Part of a small language model's weights: MLP 256 SwiGLU, a variant of Muon for these matrices.
MLP neurons of a small language model. Each row is named by its layer, matrix (down: output weights) and neuron, and shows model dimensions 64-191. Each number is 128 + 32 x the weight over its row's rms, rounded and kept within 0 to 255. Numbers have three digits each. A neuron's up and down rows have the sign that makes its largest values positive.
After each neuron's rows, "raises" lists the tokens whose logits its output raises most directly, leaving later layers aside.

L6.down72:114132154160201183100188141116097152177161147144148189122135103140111133142090098189129135165099084111148140109132173143099079138170159070137145088060219121143129134137114137111131133138149184100145121125091122182141131135131097170120133087065175119143167169144116130129058137075108229093128184077083143161172101104129167107088127175174116148099139089135128111137137116157156108187126
raises: "er", "ers", "hip", " remain", "erm"

L8.down196:094097144110180123061167122145110123079145137152131145105111099071090112124127149151139136130160145101119196131099125182127105103146054099124087113105165103086148141210085162123110196118096041114157130161111094128085083092130082174144137137098121090152090146107077125062113212139134146135097186099117083069130156140109084149118120083135113123087147186097159165152059141156133123160117
raises: "ds", "d", "den", "rated", "ls"

L8.down71:165092145171146077115126168126169124093137152152087158143173130093132174171125171187133141161130142150181124119102161106152130135127123163171149081112102140098147173090057151097133154114102179147043097089143119136105122108168166175134134131137084093113070117136179156146141122213127112076103087098110097115132136164076134091106169117164083113088134114150135116119077172122147157171108
raises: "ance", "ant", "rs", "ily", "rm"

L8.down31:141172138149145115125136120231179133159130093080099176075171108162155106173133148141075117110144149152122128144093107114146059095142099164097093118133132129153122105141032130148116113130091123111179068167148117106114119100133109142154121128110131145083154150133135156141142112102132146118087046141112180137115102132134126110124147163166133135113113150160126129165107086098171212118155
raises: "oni", "ng", "o", "on", "ons"

L8.down175:135115112068122099142131122155126090120202091160091121163160129152130116175142120125145110117187139143126070096125101091097156097178138152125131147130151137159118104139067180048148144061069107101142121129060159139145141107134101154134150147217119219159163154146126157062121188126120126107187060105092136119059174101133116122102116034152147158100120134149166164153149144137126109130156
raises: "ated", "ators", "ating", "ates", "ation"

L9.down228:111121180083151120159129087114154096154113085086147169141091142088157118125112137143111104134115139105127099102114127142106103054112154127154126116153154090181106104112105160077122082146085150049112139171125114135207148086156125152148113182096125167192148102094093120135119137124179135118129067128167075155178189136137092147089174126214134141068071128102124162145074166127203151210116
raises: "ity", "ities", "als", "y", "ms"

L9.down101:136109165096142205143143115108178092124109194134101156156120120115141167114106095180109118121156108082173162095143100166143089152097132161170113109085144088132147056192115109162087157103126128114123139145185106077141112130101104166111164107144120116114097176123121141125129158139147149115122143143051140114182081143146108126128116074159156096111082163114158169220018090160172080159085
raises: "ti", "t", "ted", "ting", "ts"

L8.down57:092146172155131110138112130149159237102190154118157058132138143109137125193103198128093144114132116066142155122124117126150150075169134120114152115142143137087165076173068112092115056187093095126109082168114157156165135116137121186138165164119161157134084136152135092136121115103156199109108065153142112155083179125187135142112141086168079128117155129112186086087191137181124145175092
raises: "oni", "onia", "ont", "len", "ons"

L8.down242:108089096117189110088132187122139128099135143088104188116126102130098087151166113156183108133190049117062133084126104143175128139109102171111112124114131199105098143092151137128085113091103105133124172160085117128130115099138069112136176084185163080113133120113143131122080094071104126184143127144163148106092103154101156172133117106093102150125123149100113180058111112137125094103140
raises: "d", "ds", "de", "din", "dy"

L8.down249:114170131147146071086111127108108135177106075175090164183110121100181081128080129160155102105129177145094177052150107124171129132112143106121085090126096119172159157114032140153098143140137169126103136159108101153111145094130128117141126114093144127057103155090117165128125104135116150117157116116118088096151131150194096126151170144153136139160157153150120127154163076180163127124191
raises: "ers", "er", "ed", "ois", "rs"

L8.down15:120100121067128109098178119152154104090178138142102111104156138137130152107115153134184134119147125092082149136087102103104102090126185126169111185169173127181150127095149167159149102145064182150127153094182123115156134144098120161121143142090100142144155096110104152119148170158111153194116140125100175126127121108136125145098121191112159140142088118135098157048108164130124188102135
raises: "n", "ns", "nia", "na", "no"

L8.down110:132148175120109185165075119099095135161081207054163099135108087103107144192131088108152124070046136153093153125133137135122092150169122114123127105122152092174151100114067113123163172113101154142164152101153133157169179047147124134165110095125136176103135145055106033141151134065147127101104166092087146148127177113116122104137177102102064135082095130161093102173099100152133146133129
raises: "ur", "ering", "ura", "urt", "urs"

L8.down144:045133146130176105103120123091138135131138120171124123150116183102140140085148085143172133184179116101152090099123117093125150133120135143112152076126089109129181141161092101142108140132166172140099197109122105124098177107136066175169143130141106084091169143111086132106146105126101157119155130098133063124149137164136136049149191094144120173166061158116117205073101132124126135082079
raises: "ing", "ed", "ant", "rs", "ants"

L8.down125:153095097165101185090172153097086160110103165109104087109115124121137139122105124136140127127166112097123146044137137120123172180143132114179120179113074115115100068099146074155083138160131075180116108084124099150170166136117148108142138126148090129078117025136180170169135142164123117082109142097144145120087167132114080130175178077064194130086128109191129184101086134132153079086105
raises: "ry", "ril", "ries", "ted", "ting"

L9.down0:106148143158119101075120112082157131141147095126111167128159164075116142145081204142158134125131130085166080177158100121075080089085151105136197131128125175118107126147109170128079145077100130166146183146171102174112158113146114108189105122110141131134125139096127139096115132119130122142105228097147136063091154139083098128124143152174142117123110096130208170125060172127115150156172
raises: "ced", "ge", "abad", "ce", "ces"

L9.down132:113108142101080147105111106144123012118175169168111122121105092118069115132193099171080102111133161160095141136078134114076213169148131188144136158153090123117125160124073145133105198116137134136149117118148173130173125154108140099155171154138117116128097122141134079185122144160117085154143132160145151078180069115136110139124141191150159098108085104153112145139082128156177052143137
raises: "n", "nt", "ns", "nd", "nal"

L3.down228:139097078095124147148099113145085157100136123118167089021076089156030111158115154092168119137149134174076125131088148085108145169072077164178095124127093159079213105117087116176068121132122155127128101083096180113134124136092098139115137133134100071123110147134176122128062155114124082162103142088152158114156106136123160069089124089135150103109068124132114089175145116171126155176110
raises: "ory", "rap", "ories", "ica", "rist"

L8.down142:093127165147113125139109162165078112141140108113083097137130072140136121134148160125088135095176119136107118146099146103116136112111140102090146187189116136142218106144141138154148103113099174093120157139110137149071114095111123136140141154147110184135179120149107165169147135118108147139110013100086165117103136174119081157179147190155177110111155165123096148111147168108145169087156
raises: "o", "oe", "on", "i", "om"

L9.down128:125083136101111099125073112121119199118137070176143121095154138123111118193078043028140088076135104169140104138090120107163171171158136133121120157076079162130113165123122082144156143138097084110113142117144068131103113081119153070157173109150125150125165116179044227169108093137126138137191111107101125068036140160179125129141161123198128147085086100156109132096083146132100150105131
raises: "enti", "rang", "rum", "ril", "lie"

L8.down198:139150111084096124186102096109105167142116124122180096113161127156103158154119179180163139101125115090151142178173134153122129053167116104143133078165173147140125162101104059110077052172122194103145118128058154220121101141117167093185184138127111133147108115118130096096096149135085163131163148132163115137128097130172132098113090158127121148107105122119119177075152175151104124162156
raises: "s", "self", "ines", "sk", "UT"

L9.down187:118172122164159115096092108211149103083122146109139107105113135099081140087101125111209108111099140149130111166115127157143092133118135123154130165142149128185123121114147138130080198121074076072067145162063086128147135161090135197135170147134141126099097130160146162084130099177105121076129095163057100144128143145077136075102145152110113182118109097145156150150213100140139135145119
raises: "d", "ds", "atic", "etic", "ased"

L3.down10:116149181195120111145161100099132140182084104096134139165146130131133104073169085094144084087172156143158121144061167116112104114104087124093146168096091074076119124164087127134172203156153126100123136183150155110140133050135110103187154127163080080142117129101082117136152109179115124096146191117116126134161090112089098091116180091099118163103122141166088076145155085155113131113111
raises: "hr", "ft", "pe", "hing", "h"

L9.down52:095064092114145168114128093111111098095135088176158093075133159101119181113097111178145108151089153127127090153160153103097124179107168172135134166072160161093183098162127034084112168111145115124105108129085157068100153143171145086153158110151088154149112167083105130163115121154168207133171123121120159149181110129098157129122114068038138143166190142096139139220087093111158110176110
raises: "t", "ts", "ta", "ted", "tal"

L8.down39:175173161143115126145177088090107123107120128146094120152136118165112169078091141076126130057114073112117110112079092090065102168137108156120112132175164135097131116141102156113191132132105132095192059146102174119094107140121147124102122104153143115116091126153174125116104075111097111101141106169144106116115160115075181141182140077141140174128088143116092087177106129154085089128144
raises: "ated", "atory", "ble", "ators", "ms"

L4.down254:166087134123118102117110118099105130155129115071096160083061128121123193117138124156143122091105128107094143134125085085147116135077131083101176170107087176112179154123106100152109150169150138091172109170145145168153073076123122185161131191139138137155111078171103199144105121109083147141108090067118076137036148149129154175166092205149118115205124120163178125149180132117073114077102
raises: "er", "en", "e", "eri", "ens"

L8.down219:155116123100113076134158080124124142113137111157084159100113173155149143097127177175160143134116129144182130126179090094090063160062097167135117048067167146125120083085108157082063152166105128109169133158098122106075119065103102138133135077157154121133154111120069138069156096130072085128104145163111108092107169143157099101070134134167122106075106106172070211179131155124127093144089
raises: "esh", "ory", "enti", "atory", "ible"

L9.down94:168107141119143142115116099172126084181128120066158177068130115139108179110134164160134095153048144126061131180143158122147127154152150178132165165095171108182121114184111092120095153117125116161123112142162130061146119169145162124152195098096111146087104152133067082150104124074151136138117131174180178100145166138103086115108141124113145135115104069143138126165067091146158141153150
raises: "t", "ts", "ted", "r", "ting"

L9.down93:118147146111119145139165127135059127121123120223094156112102145171138181066139072107099158084108125120221107117146193161125138123100127113149135101157167176067173178150196215125122134105152173156071131080111098144125067112140165114117116148140059152163113175102052167117174124085133148117087130151094118121166151156163150167125169116123067089091149153138148107136175109115135126110123
raises: " the", " these", " it", " there", ","

L9.down221:091187142147148139108154119142118107082105094105157140152170069102158163143093173162192144122076091097105110134151097093118055097124165160175144121119129115130049126110091124131088103094112124140110203110151117144139131127147211076155153200141141065134122081135071198143166134117111122150152147123122040113099086109112076121122125122140094134142118168163122130120074150166189155214127
raises: "ging", "ced", "gen", "nce", "ces"